config = dict(
    rope_theta=10000.0,
    rope_fraction=1.0,
    qk_norm=True,
    attn_scale=0.177,
    optimizer='muon_variant',
    schedule='wsd',
    max_seq_len=256,
    dataset='wikipedia_en',
)
MLP neurons of a small language model. Each row is named by its layer, matrix (gate and up: input weights) and neuron, and shows model dimensions 32-127. Each number is 500 + 50 x the weight over its row's rms, rounded and kept within 0 to 999. Numbers have three digits each. A neuron's up and down rows have the sign that makes its largest values positive.
After each neuron's rows, "fires after" lists the tokens most often just before its 100 highest values on Wikipedia text that the model never trained on.

L2.gate363:468466482449517577432493590494552489535560477534519489452509557426439482534430497524531508470505525431519512537434418561544474410530482537494559479484551484583547521609428541551568480508491494527442481585515566520526482459511444550513504471546430483544468553508456464505493521590503476573
L2.up363:527427530567573547524435469466503485542526523516482409509467541601506514445405564597544476504510465455499432487511536483485523546438486482482426492504423498528462538489434593453435497470448426506567491490580463569488527478513449467453404483471489484537445499514493471508410586470397529463
fires after: "k", "en", "if", "i", "ip"

L4.gate295:443476584481522407587452477531512394550518526413558386486456528454503542569469565539461549489429442554506435491370576482493567546497444506440488493509529578453569504528584430480543479512451606485541415548485540457393591515521481445484478503426495531556497424466563451509420450512618533446
L4.up295:509497488528474568565470519455467446504459500468511556493484602484494540513544554526532506467540535515409479502467470449540528485467363495454504518493499455564572529556633501477527455537451641551573516513523510382381498560469524449593541443544525449528520412535474463507520535652502514437
fires after: " he", "l", "a", "w", "e", "c"

L4.gate55:481473473601594516469516623503448447529442483551453486527575464459471465537597488475463452496470450549415467476510496474503397494508497518460548527550436498521498411538524552497500501514478514498431502397475626358506440524525512392416432551412498523547556412520450573408411493560495481352
L4.up55:458467461543502528618458521542515624463513466515454556436490484496425499455546421387469500518520546514510516468551609501446475525505405420555571583592438536496477558505513453499453573542461544439495495485438491563492475613457444514503490521499424597484495483528578513491462473502438441474
fires after: "or", "and", "r", "ol", "Y", "at"

L3.gate141:580463486568541455463543485433534514505519454476462434484453424492566495518538491477574486579492553489574499498580462566507541554497452472535521482369574412498466478369533564520592417475475488505483505545445520466475471378520495375520527507620519570457481462495537448445548493488538598586
L3.up141:456570541545552516525555492456543508512458480489547485406465439535444525555456566546524461505495438684470479522607608481490495526587431543428541471512496520554613535467556515516542552547525466475491398527511562548457492518420408479465577507525525449491509523497436461545483466434499566504
fires after: "ter", "her", "igh", "r", "st"

L9.gate51:511449589445609521504477432522606484472544408498529499570532594532517659488468528565515483519503610554496530456542556450486446398537481446499477455492557474520454459506463534514441451497514544435516439650495567554423404522509543518513481517541538480447534472531559562512467529462546514461
L9.up51:461515471532443512388442423480515438504509531499515473498556618509418484546454540523427471498511529434561590483465532438584471460526515434492492446556514461490429473555457462408426497494493515626468368617594539603451492458499509484504394521535556433509399590507477448547428448513540518521
fires after: "8", "0", "5", "4", "1", "9"

L12.gate404:408479381521597498445496549457534546505451533503484495588600514408596480443508495409576450470445477466408521499448465496493492520541568458543535431470428495498519525533487569450389526395511517581455384492444455423545424548474534483456529525495502462514548518448562542549539454458543560474
L12.up404:559491458488572505508459552462364549447434539455491540533443526455568579470501465451550587448480505595528500464437496502470584511556482457575517542433490466522441467427514485521437468514463487493547550393509523484493467513480483513450467449427511492471444464468496398504552511413412489471
fires after: "g", " g", " t", "at"

L2.gate498:561504470478390578511454530469501503552433442476547458521449461591598482477485444419422499556402509418465444481489450452469508489474476543523514537554513526533503473455572535474480513534441468402483535435558485470532491537585508486504531449566542576538491569423574484517450552422443506444
L2.up498:460466463532499554467491453441509549405487500511501537375472509525505466533522525530540544574517492513495477553429545521519436477467402499528405539519567476467446479504466482502460506568609522555470461481437435427528545439511475472384490529509482434455501449554504476542405444518474501445
fires after: " d", " ", " L", "un", "\n", "l"

L10.gate344:464472485457442576539556516539473495552550468480502469538524492456543546514539512515527553495476531463477497505545460490394527571515476533367543547407435486570480491591548509544435440522475477604420492424633560409548539442552453514580486580546536489553529537503514560478470527641542499417
L10.up344:551500474502433495607543548545441556513446652419519460543487515456428522466488473559524466480554426485459458461568525512454495493507451465529483585470473437438510576569456517543480476440507446426536405442547476511539482525494507531416537557523471469543478484481548518404507423456546485509
fires after: "r", "an", "ac", "ur", " S", "ol"

L8.gate328:500551388477437524535485540472522427527500442501518485593459533484453422569550484542596590514500410451502471457552560516444600474407527469496457517496459497457536549475447456527527471569542563499519428423476502440481428561609451479524462452500439526518478502408552550432446497504502514489
L8.up328:489456434563574470519453422528471498434447487548530548518508520599511530562520537628589532462528477537424527460542490536491553493504515473445607507512447545467630523579478463575526499563478522534516485540350560531536481445545497441495378516513466519505473512443607546478483532491411566481
fires after: "o", "d", "r", "l", "h", "om"

L12.gate374:518383559535572474567513495598452397522505510495563543460540485556534392499544535529460493502453470437534501464480542410539549537479472482532505454469469444387539439576606530407490521457479483534520494603440444582459512611473401505518627554485553527450517425516513495491462536479539421625
L12.up374:571536515473439533581442560520524429406557612406467504415573540501473454455559489499458531453567457527451525507453552459536543477514503565543555446493490518428488502549555419478470530417478464487500538496531540495561533531495503409478536421486546473441477396539405524433449509542527491542
fires after: "l", "h", "-", " c", "th", " H"

L3.gate237:526501509445497507554476459469564494472515432568574409597408519466542498527397577506549464444525536531413538484482516425487556490512569411542404550478440498535463388510520482465516451559391470556587437501440549498478471456522505464507410534428535507537468464474514566493506503543590501427
L3.up237:404561455467524484532542513499514498449565487450587542510515439440462502490407519556541401466528554553562525514462407519549495551546563551413497507492445513543500532580560396492628463470529490514553431482437503439485442519578507512444438468474541515465517478478506549590502510503536549577
fires after: "o", "u", "6", " p"

L3.gate441:562513490532558506493566492456472485461491541556480586496488634570528509538456497557452415447464543507462527540471473543459524468480451503431489404436476503490495580461332705474543499525465610495569594467472526493487545459496381562458490516511532478526520501564589465491521454517511481418
L3.up441:538528441548421424480516569461524553487512521480534544442486527446556446577469470549438443493506546500507444543479577579423521484563469464437484471536497529469543465360478554552607523496460473402588523550524517523423567507549442510499489485500542506529444454471608453452524420501470474468
fires after: " f", "ol", "f", " F"

L5.gate501:496479456493470460422525442440548541545409588471616495464542555497570482554524529468489557493427481439619499557626396506499545501426525485387513423529498474494489601530555512540558490467455549558502491488512497504468495540489501501483519480438462474568510542513496483474422513554516565573
L5.up501:580453499446456537519502515524568373506548533458518508542495447506558509529458466510586463547506587483546489586500585535480548479526524444446417492566461557481526545455474582487467527385383487552404468480501534464506543470557480496407504437394609494535453496488503436490473493515451496551
fires after: "n", "in", "p", "en", "if"

L12.gate297:559369436417492508517513422533508490569435411495542357444499466488512505572507530465523567589532479534473558513532459458475552506501476614473504500490506498488530575496519469460455506471478621513496554544521517529384551452484497496536439496559575512555464510443586528499477534429542520488
L12.up297:475515494393474477451473530560503503404361541490510455465498410515489603487530446593472557556458477485494497479521530521491592454349509504580429445556434580455505560564503601511504442517478633517476563526556533550515524422533428514580447484519430459448514474488552579507483494490540512525
fires after: " b", " in", " B", "it", "en", "in"

L3.gate163:472438454503625440403487514544459430578529438534593489444495477426477626498516477530470401429556471397504521489550578549551510464531504553513511548586497512481489554483488566505502501464522401484425556388509513490504520457436509492512413568549493499404493489517606537496531519475557470468
L3.up163:485550511531559480543421533546447445450576488430557533557550483454507614572451418439446416535514493466455521464511601463432523407517500490522496559607512580526552508461481590430518493476432488499416631397460476541503408513510489439546466573523486501464509443462498462448523521440470472477
fires after: " M", " m", "m", "M"

L9.gate296:472448535491500591477527392557531539530540514498521487502451586506560508463564497539443444548488524497516550460498495490495430509526521589452546527487502546494413478511596501533538565589558501532477525620420419508422399624524517490609435498596519494512524472485553477484452489504476542458
L9.up296:427527422431468569444474582501544482492482478559502517480471495463443441572487468399513617456562537502501423437484481494474466541536446512479488505597433518634450473514511492435412496446489485507443399550551539477477521581478483377577474538490415475569417522481504486456419530395488540481
fires after: "1", "2", "3", "4", "8"

L9.gate371:419587513469494452561494503586575460480456456479516402515482518557497531502508480487461552477543510489564421494550524505594522646575518514496483512502397507532510491553443482505545531544494441647460514454522501542485561467455484490486525448546519486552521538522489475514515543478535501399
L9.up371:452554501448564526525537515460401525486558534529549592456482575494515533561522553488566513477464480532471553493448498541539527448501473456579508618447468650494542534575513548568530540547521530559443440408579506459547406443354529539480507438437441534586486491536513592445524594472452511395
fires after: " S", "es", " s", " re", "s"

L9.gate105:538436328471451500503491516444553471509459461455473512509497587475426507449474443452538517452540496506486459513511556501493492444499489527481413529515482408531548456508499478472412554413469493503499436531538554489508485490565500554466548481379568579585473448415518435508456545522491468427
L9.up105:467478547509480525562476495555456452538515406530503579499517505499429510492502478435501496498550503517485443446477515436531487547612471557506486453536494557542571565514386468539531453575428551536480547579496579395485502422646501531532482526485522524535520485536504511477576614453452583537
fires after: "l", " J", " K", "h", "r"

L7.gate226:548483547547497510609605519555585449459560535420495459521465534461519532489507526497514451575541558543532439460490495418480572483471462481397460463449463488515476580411462491461530639476426468580559506458510561535484469537578408454493415586513533545529477504542595476426498508526547501509
L7.up226:560537499554428555590540397469498476524476523496475475518512527516554496463495468524485442534495569553528514454516523540450499563440400485364525512480559539613434516551483522501456617568429455581568540511495486528471520574491474406498366530553514483525494508608497567496524479553511509534
fires after: "e", "l", "s", "os", "t"

L2.gate341:622481477502484594539521527542533475569568425516584493586456455484407546496579499529447508480512518521524535565552512444507486526537429500423475488444465548443607465457454511500502473450530520480438553533518528541577516560553381336443550477454564496586479482469515502462505467466444546513
L2.up341:593449492533398505533511493595496596546577521526501534517502457475472529514539412474470505568522544504556480577422624532538374490556464498439528505493508530551483519491530538491470504530490423442460483499486509594477542561481446402444609526443578614569534458488520437437370545492478446519
fires after: " I", "and", ",", "d", "r", "p"

L5.gate113:532528587485498480515538522546572490477410510431487317490521591468496527445518422417569478440523577475522472498520523527521512540534555627473366463506493546493552411535440492543562620476500519512514437497440542421466436492481588479596537490512498538538517432566573539508455436505440517458
L5.up113:516593590577475469521501464553385434519439467553478454556591559469384543416537484502476465444490551455424467579480555465596570516540486458523546462484462438422502383462469542457442509443460492462519457459464519520559443492549468482533493547565550544548518531545501413377508473516461491466
fires after: "w", "u", " l", " w", " g", "\n"

L5.gate183:447404537429459515479485545520488519553449511462446524593478503504482522480527446614598467447419448410537531450525432489596544443444504487518576406493355418475542545558508481612519538538498558502413463469502476543454561602503492484424463561490443539509436500505488516514398460536469410534
L5.up183:646426576498558479464523467574484461535478594515463536450513571409518483427482505506550481591457457573460489447447531534547585453530475546503500541505525491419486579531514437557448464436498580416485547470501508493448517525514627472441510471446587517514566489530498518449521548611478519503
fires after: "el", "b", "-", " (", "h"

L10.gate140:481548530490494522542601443440542441490543508567444455415550578618505484529507527546501576438590519422495423483450535480473471522516481481555443475515368522502525543534488555482503467540522632546514492533401573583482449466517441434467528537458455500476555554469603478534567450602428456476
L10.up140:510470496514513543500528636526527525453416506516474495545495605584444467584479479515492475502436504581551507583491480530487510537514521436557425489528532470499607407590485493449450556538512552590553510456530490475445540532502589498482561422491536586572523541472572427548522382438444528479
fires after: " f", "a", " F", "f", "al", "an"

L3.gate83:494505474464428508503497546458483498505519528484462486493459477502464540550498531521483550605524553481506618459531433476522442573491512586473582601483418450421508541480534444385500415564429532550483547513448442515381558419455503416442487555450467555398487495500567507429413473533549379543
L3.up83:541480505476500479446467490454514444473492506446417502462457575368502453503537526508464560476461592537445511402448527477402520508545409514468531441558503505529436479474515438576543474590504455616446508552577531563622488529487594580481477598519438490552436571487461549530528532516510429421
fires after: "in", " F", " f", " W", " w", "al"

L3.gate100:483501544425380554513443435499468540534442474445562505473461423529583564584483429477483465462471468449520498421559514473501504579428427515469462498444532507489458529495375441448522418517550442544499402495526532500537560488449537476450477434567460564463450548511550529484500524569473495460
L3.up100:458577579524481407434576480490431566491409455398475416405440375475485494472476524426445458525412474422546463529527539465435490534515539541450539530481520556477549534553445530490440489447436510563498405457513528511504559479573480505512534506536509463492553578562517526479517471511492474522
fires after: "a", "c", "il", "em", "le", "our"

L5.gate388:537541542528548455442481577371531430492548501505595583539499453526384528465549560516470529468501528609506482446532430506573550469509536514466594509587453511444524471496558434478579517466458476490568501448478492445547580478496507470476541494462432493519535558609538463425517561558472509531
L5.up388:500520550564499461444459536457490424452494478527526580454510435507551520480529495602467476560582479504397431513531515588537564560497480472396466560541458427522446465501520465435573559539534456552528486502436449555544576542418443482593589503544533541416494515544518528481488443410521510484
fires after: "ation", "ur", "r", "il", "ou", "ic"

L10.gate155:411558475481458485497511452490487531585446560525508426510519440498521457528488417469587472573490413453497449473576478500505549527505557567581544539520540500512607486592467418513530401460464501493512460529478488499583586513586466429524521496554508608479565442595482505409456451535583522526
L10.up155:476445478562433418495560456495443658424424487486537461505472492541440416598500502543481499488598477483525496440546473530531585519479464514430554532491527458554563499483567486525509425483519505609520383442466506522603631551571478467483471513435543416484484516464442493516478507572446506513
fires after: "ch", " s", "u", "a", "c"

L2.gate89:547526497537507392514479516578515573497465472449535539448577449480438534482472543508519523534601502455537419560417490509463572485585485555409513527475634433574575521484427496363453507492517492548501434536537593414468436440478475389482529488501438550532558529484523485443503416517470433468
L2.up89:522613584565413413568510498526475491401528401515504536552462424436478516577528565553445570465429465470514446504489441520562394512481519529444558492450530521566596471467540520481438486579484452524457435540413477353519445420475523474491486574472540487535609592479464436447586507492501503512
fires after: "u", "e", "a", "ro", "o", "h"

L14.gate389:479468543487593477509391509463497474532554452520498429551440587478464552437491444506584502490483537510490563454572466477484561532435496532468529487510530471515440438516521589528585500519608575477534445495476579495555461472543477624517463516506534394559441517576507563479545544543550562509
L14.up389:434462457564521466532443549469601472457483472507542553481553548512483466478519480569446573611552570547406519488483469493534409505553571401565502453476534447472513543461565543409571436503488514527462486535543515411415460518509498485447525515573506495453540505615542508476504514509578511508
fires after: "2", "0", "s", "4"

L7.gate474:486472531427460460474569511542535417512484440505462510472548497426449536525510496522569497478446486471534487507487389495512510456492483446486525557424465531492471435569473537487474504493461469612527506458498488502426502478450490625456580499461566463463563419543547443459425534482581445495
L7.up474:472560450523536556432406487542465551461441507510546595534465480510452485496494473501419531555467400535543449456510482560533448504540391400522495339604463505461516520544459507586458455493508529433475539455524496443520483517554511453547507429528451534452521431524530505491424472504456585535
fires after: " p", "p", " T", " s", " P", " t"

L4.gate138:395482550458405550419424545593458467498381556515472547500487568575521516526499504515486462451465489509562438514528595475538452593515557543473494496499488528549535467463443527506456569555340517506504599410484485524495469550522536510473568494540527479531468522465532516500518446504505521551
L4.up138:544593578481524414440588432520445567446442495534514477557473416533512540511476491455482527455525453503367488520479504501505478426522536449527454529490509555457533525496571516531493496519514486505497620526514449526495429541562470479550530544493557567554496561438505472467410498533454517509
fires after: "et", "r", " m", "il", " l", "n"

L4.gate343:428552350476509450454586462520547602449558468598531526502571409381476463565602530493410520572501499472533491507583454438490530485566495482457555429593580463610532539527475539549499441457518469510492524526545524531482439532532464482452471463604449519424476516473474525508523527370504438526
L4.up343:471509428524526560510466412577452619557572519467448530488552451479464453493449486610501635507538519447483456549513481471504482492566462548468521485516511550448470430519501517557567463464541503536497527575522589605498482435540562439474456483516463463456516417505502519399538534403500480521
fires after: "it", " H", " B", " D", "p", "un"

L12.gate428:555520543511484519559530522569440497511467465547454475496525511576514528528524475508501508443462393365505474388487447510543524474511487512544467513533472486544424509471481486525553555463581466594450386546489468413497572506556615457417545469483543493450523558485565575419477503565568497451
L12.up428:485518589464499431488487465534504500553521495534473509469589504423536523479488461571485457456423532446482525432482512503481587526526574568502500521549454437457376494515524547495473432569469417511482359458584382422446549415468561451441409491584471523458446352480517509436436454460488450525
fires after: " J", " s", " S", "j", " M"

L5.gate22:559585554417478454482457476459395530428493519456526480438565473535468512521471535531514486541554581429516494579522464500499486400556484509541567466527505663482442493379455470476531463495583432488505512533522421505472484480488443550472502545533534516487496575511536489492530492588421442507
L5.up22:484488522452521431523400432527482521564496614613526479625455502490634549509511472482453513498522539523510496591634458442485557507517584521508527508501421457497419491528426586487474388451450497501518513479571522488462494522475452412520495480489544456444481502529515507560443619544451505444
fires after: "v", "es", "w", "m", " w"

L4.gate262:539559537438455520498515485543438553458536493493601440529535580531558461604467532450517523538461476459492548350488465516523519612506492476495489398461537526523521562448478582447540392564418510446490475541481428535450387468546397529471536582438562502543534578482479478562497497619478580540
L4.up262:468597542448460554530439463404441583564455487507571519496426565490502560434453453570571531438509560597474611482483473474485549482517522502504464457531564441435455486467475686444497503456474396459482461501511507512457537543530573572488503529423508490499483520557493515450530548612493402469
fires after: " on", "i", "m", "iv", "w", "im"

L2.gate440:532513479476540476497524506547538517511511439537510392516452488529530460556535528549442385526404520479551444473524505423501485499409533454389461451441438453538491482505460484484534472592443517572568401585542374451434558496530485462521537489549430544646485483511518462561518527473478454433
L2.up440:584531433517567587499487499444511543478497550498523548477507448439464585527483591530470501580514478468425538495472488449554481435337519500435563584410555590527506538523471508525493586411387448465507575530539488565600465400469528547561518408536373480544569542483497406592526487516518391383
fires after: " s", "|---", "x", " e", "°", " re"

L2.gate214:513449417487534498507575511489523485562443565567498461472476501526494544436587506396477447403561477584463513400561452471572476471465516378548533551539475462466499473549532497559512452498463492384508531430512491491524495448487571571518446359520613493501471514601541577562468514508437549469
L2.up214:518510533544372580518542436551451489467497560460517580491451496530420457527453522498473606599536547437496484365489465483422462489570464509569555468496509460470508433517607551486474475481515577532506485534534520487517551484503382476465471498429507464481454536583434505490584442406508517507
fires after: "c", "k", "y", "it", "ing"

L12.gate361:502522516484488545512457419484494450513448488506515416501467551544560451528500429384470546505560396596501442480562557507495501415401405484488653447540446572468489582384543454446499499555455453540566470554545561495528489474528474446482472469462536500535504564500597482503441404507433525457
L12.up361:524620513541507541511505501452482393550430445475570474602400460468516469482495499513525502480456471567619527506468591498427590443574495461545466553414531526430488405455573506557565555487406526535472462514545495576431453553543505456493484446517426486474433570499551410416493441467443469471
fires after: "ir", "x", "as", "g", "on", "ot"

L14.gate186:416481424520493398547474501518478398490592488504585443479532526557543553579543489505487583609482538452528436527600477578563505477440538574436593464547518470451551498515432495527557510466574479458518488472553565486468460523563521413369469513464465541457455544521478530540502458553480526492
L14.up186:476439508537518489605462549548538509492526447442537400426542525501499503472492504579502449533498420549513528484474552523540466440552500540559574539498471564581567468473436451576557490527489635413503517499482436522450517530489562497434469436560508497517494427429515504528604562542435526556
fires after: "l", "or", "el", "ig", "ab", "o"

L3.gate374:550515588474481524510509508565427537554573436547483478481471523517462547455469532528532472496604456498532507489565466436477547544491474558475373486533512431548436568478524417552519611461494559490372431449418524443547524509506516440488509537527481478518482511509493608467429592419521492505
L3.up374:477478596511571503517507445607555490459598496554611484403496478467489528512522495484536624531449473559430489573494468443460522538537576540418493507530561492472459465475511516496480552419541486478432399448517416443572490463517518507539597530467511461515444482530469612539506467529448462552
fires after: " J", "ar", " M", "un", "u"

L5.gate141:472415520458499451631491569546445561490579358451614591426480550546541537535443484550408477540528506490466484444451476515513553533540497496463678469481592491463479510505570504600495522469484432560460459512532574475548477568564420514454486513526423503371561531454532542581503499538476582384
L5.up141:522504568457411513548479426508575459447548399457569561468413523549501482483492490504404517440576532428393456518501570523521564544558511400419559491448489494517459447409542461459504588562467441489426435509440539467563485484464472436469456550476452420436578506552529572533592507469407468458
fires after: " wh", "u", "e", " "

L2.gate446:481394488517537602527530586491510472560552512515437524524474536565464493485498554518532420507474518544458469530571500431554501474489490474453452488530504471433486514486469521483458470555514393554510480478458458579475503480511497583509568502492487504474501478452457420568530506610453515469
L2.up446:462421435498495415488533547439430479438461430467445548458521429515574463402517510414450544445537527502441555488512512500494567646566537491519534586581430378569475556452537475629476571488585427519496542430509368554445540477559509613513433489543473481466463470590451522422546438549524561542
fires after: "0", " p", " P", "ar", " B", "ab"

L12.gate252:454598353548477482490489520472526538506471496474592520437551530479400475530548540520521485490457510451548558440535496478521472444544472547471561556513556479538459484514555582521362451533374469564565477496481537496440547463526457567511524453483541491439488492502536473426458394463529486485
L12.up252:516572533585503508517449410406478423516460406459538560466582472482460456462556576508565547457380418560500459441549419433567421499446506505495520491456525494594574481563586553494513496545522521584467564526505487486486479575515534444514481449453497505494493485601416432498539350583472527490
fires after: " C", " D", "on", " P", "h", "e"

L9.gate353:469545461528543540540557490526458502471524562455524515481504440560491458435470485511497513533399459460413597544450498495450540481500404486479439565582524496483487432462507566517538526665566424490455465455520486367453432509493496486466469473604490455575484622425481467502489440472443522534
L9.up353:436456513502473548454435514565467621556384548542472493466447404616535518479427479561546444529510410469391473541521525474509378581404488447429469524436485495509489421479412502554481522502552526453424498519490584461471567609468503449464534504508577510536475552499436464577516471514552496505
fires after: " ", "\n", " N", "an"

L5.gate404:577572500486507439470434511411511468528495447506519501518400499558552494515494549427500494403550445569560430474515403513483487444455526463483533538429510589511476588509541578527496652491551469462490521511494497486503491463479571545560478476444503614520460509538555492495466521569533519461
L5.up404:541509580513482524457510510572596439570529527450577525576588481454456541473452468451476580534551590442581547509461576523554538535467429526559474506491516477491535512510474487513498488593497513615500379445518480540489551593450526610445427445386435465484469496477458514505542533572630499513
fires after: " w", " W", "w", "ep"

L4.gate480:468498478444513456561522546457538590533470462473534455430576562564477530474545514493421533451556573427461468514458555572477481536445497523518473528464506587565429506496409468583553495530477468458542494481498534461481535443581499473477508566500504562521477443415487537476432447515424473485
L4.up480:428505509533532499527527570427431473498417501423457448445471489557411593536582554529560449508512425495464420521447513475422548517515529484449438531454477572477581440516505448488540547585537486639533465467474565507502426583402470435547521481537516412475554493466601503457357413497521553515
fires after: "o", "l", "a", " W", " F", "p"

L5.gate164:447437538493467503460451513499578539375481518534486510484526464505456488491454424518387372448564492446514423499458526521523440481578512461441484550470453470539511500572522489401405451552389539536518531544462473442610524509528541483398524619434475458516491459485558525453521405468479540474
L5.up164:502548522466568478533495473576496598500560497512468570572392489504522483505461452490523553487529431506474461578485443498402478463421547530506461521530481540520521459551526463554487509464476555538522506571445478459441483503498574500494439551425547445510491445548534452530512524517502631494
fires after: "l", " in", "al", "r", "ac", "n"

L8.gate124:560510443499538562541492443454519511500478491505406558529508409558521460538525511466554508549475415511531375512439414436558586522521563566444528529484501505487429516450524511474483507478448562471520547480455555563537535470539393524473504562454438495566546543480513589493465443490561469439
L8.up124:532504562542491548552532483491522423449526493576447474489508432474571456583542471554482465525414468416578365551393633488536408508526443626486425539489523539504547484461525494487534470515530493464384465473435531469423482506542516507469440586469516536484583555564464580442516477472481473540
fires after: "a", "ar", "u", "b", "i", "d"

L3.gate93:548537447601561513524450533452498446493478616478495506535496548549477499517487504475456532514435511433496529463448484460500410534465534413487564600484541467568481494459456469538521497514460468443580493512496503644466532520547485510420506453560467582454492594501516431478403431546411430426
L3.up93:488478598569537577482466472479520583467406580438474476494536542506524481430497493457514561613488587527535483448430517486554596465558473434513496518490535497541457461446572478531539525636443465473554424492475473584563536641442524510445552477478408529535465545548497454521490537545496437480
fires after: "ar", " w", " W", "at", "r", "ic"

L7.gate307:525530537427620518592525409517466503568495533481457387449534551489427563447513573576421541471524522581515467520406498524555444553538474581537539497499441521555474452433473547464500437459457431538545394605586533500409447484476655497471502545473546526501552538521548520482514470480460516524
L7.up307:481611608427555538505489430490417480506494505449617515471518510509404488446510545558568440476478502574500408450522469582462486489545448483526430514510485554473575440499490519505474548432429598520474479464394478433438512559526539439521502393490412568426423428536572438494554537409483496555
fires after: "x", "on", "ir", "il", "is", "y"

L2.gate70:505493553506588517409483563506528466474507425465395485537472474534482591569461439493513545526549544525533520429532400452558504491550468585369406593532499511452507510638410481530368461549525491479538486458515420491414588378532540470427500567559521555444411466537447382444484543483512455453
L2.up70:500454437500510471606563605534472464380511509415460595557494417432455589527470457472478574519477565558520457484518472520532426542546537535447510509561435474430506596573487551569488494456482500463549557462480475541573509524459482474489440528572414557410468467590575465535546404493508478490
fires after: " R", " p", "um", " P", "al", "R"

L4.gate417:551461450543482473471563545471451482508495447502464465552610519485497466559455516460490508493419516423397443539454442418503485626475496641503542598542382520566568535453551576444511455516513414499478530562534469549484592581493521543448461535559454523556545585353567536532561531485537525499
L4.up417:549428613534486554574528529516467576513492455473433354564446507574576469501566583506512484620590566444501476426503399548533619522527469513445519535538483441403480535521560452472514494495494552527588528563531525562548500523530508521469604510401527540494532564508463465479391540508437523528
fires after: "in", " s", " w", " W", "he", " O"

L4.gate357:347498487422496478467495505447530548498521572446497513438498555413394434452519587497515424560445394439541487390604570546555544453475475468566506467442406457575548555450531502461380483490562573472460476528385536501410504489529454456476599497547517518566506448463434556495486506507525493514
L4.up357:459462483527580499519532566470532507527501546459491507400454465447374422478460560459505452540498478571484528540569454500487503512508541547461468465400535508477477456530583388456482440510439497527531598515540612532552510546552545464472536449502539511462508505515437510522439482436565559516
fires after: " ", " s", "ch", " h", "s", "."

L4.gate151:535414457548515423633538487583511534490511560529580519568491462520499403548479432461461482552459597556517428489469463503458534557475471516536567459463502447545406499537476588488572477481574455537467497519440571476505457520511496431517605562519495501484391510488566383507486482493512605480
L4.up151:484495466495543602552508454535539593534463511471533477494456463442530385543531441562454614473512500556449557511475480590553433436427463533494531443472503523465409518512459503588466463515602508502430477521484552572455420479492503467498534516521494437551435469559524439614509528505468530523
fires after: "ter", "her", "0"

L9.gate266:439462506499571514458598535581413416501505497491503668476461488512560475515427484428528437488433460480506432392490390531457500473468553432449525443476462451578540565513444451439516421503461446506525539492418544465520475482510543453464507495515461564482518513454413571434571487504541460558
L9.up266:453511528569545549481528565613447473547476494559423481441471554574506537453425518399439466493513468565533532455504459500464569494515438563371585455537550503515559529494492489502492494466515482525481525566512558481421532491474551506489485504469498495527519431463497484504440446365564551472
fires after: " n", "us", " s", "in", " h", "ow"

L2.gate296:416474416526495474517525501580395470485538625528514438523495536492485516490509473556411443458625564433450603560567521503492509500507466552473498543568535522446536485412569472587442577512525479412556491503399530519361562467504493534523467558534514470527542570522528466480493490449499474448
L2.up296:447530488609475396616540573426487504521548505475468517458474552461571497563490421499496477482509475465561493475505496528452521553505435551524528387512517536512506435473496521468494587535465471521551533504549441506396518533482489529544399529531459408460537471483623514553431467514360536424
fires after: " m", "em", "w", "r", " M"

L5.gate511:485470460533513490466524498613579505513453489478539461464487411593492488500439446457473588506442417396530531525450373425541513500453448490539524557564571527520431424441452593497582535464521553455540527563446533472488504498478454497490505508512405430525486440506509432406430483491388546421
L5.up511:477509491478481499454475476515619446512536574499435487428483471563505469439458503484569510520522499490405388426483425471484526476519455481383520517527496491473451424532559523449447557553579528494461484538487509533519466518470480507431543534535434586534454513503572454491487562469502537561
fires after: " M", "ar", " r", " W", "r", " E"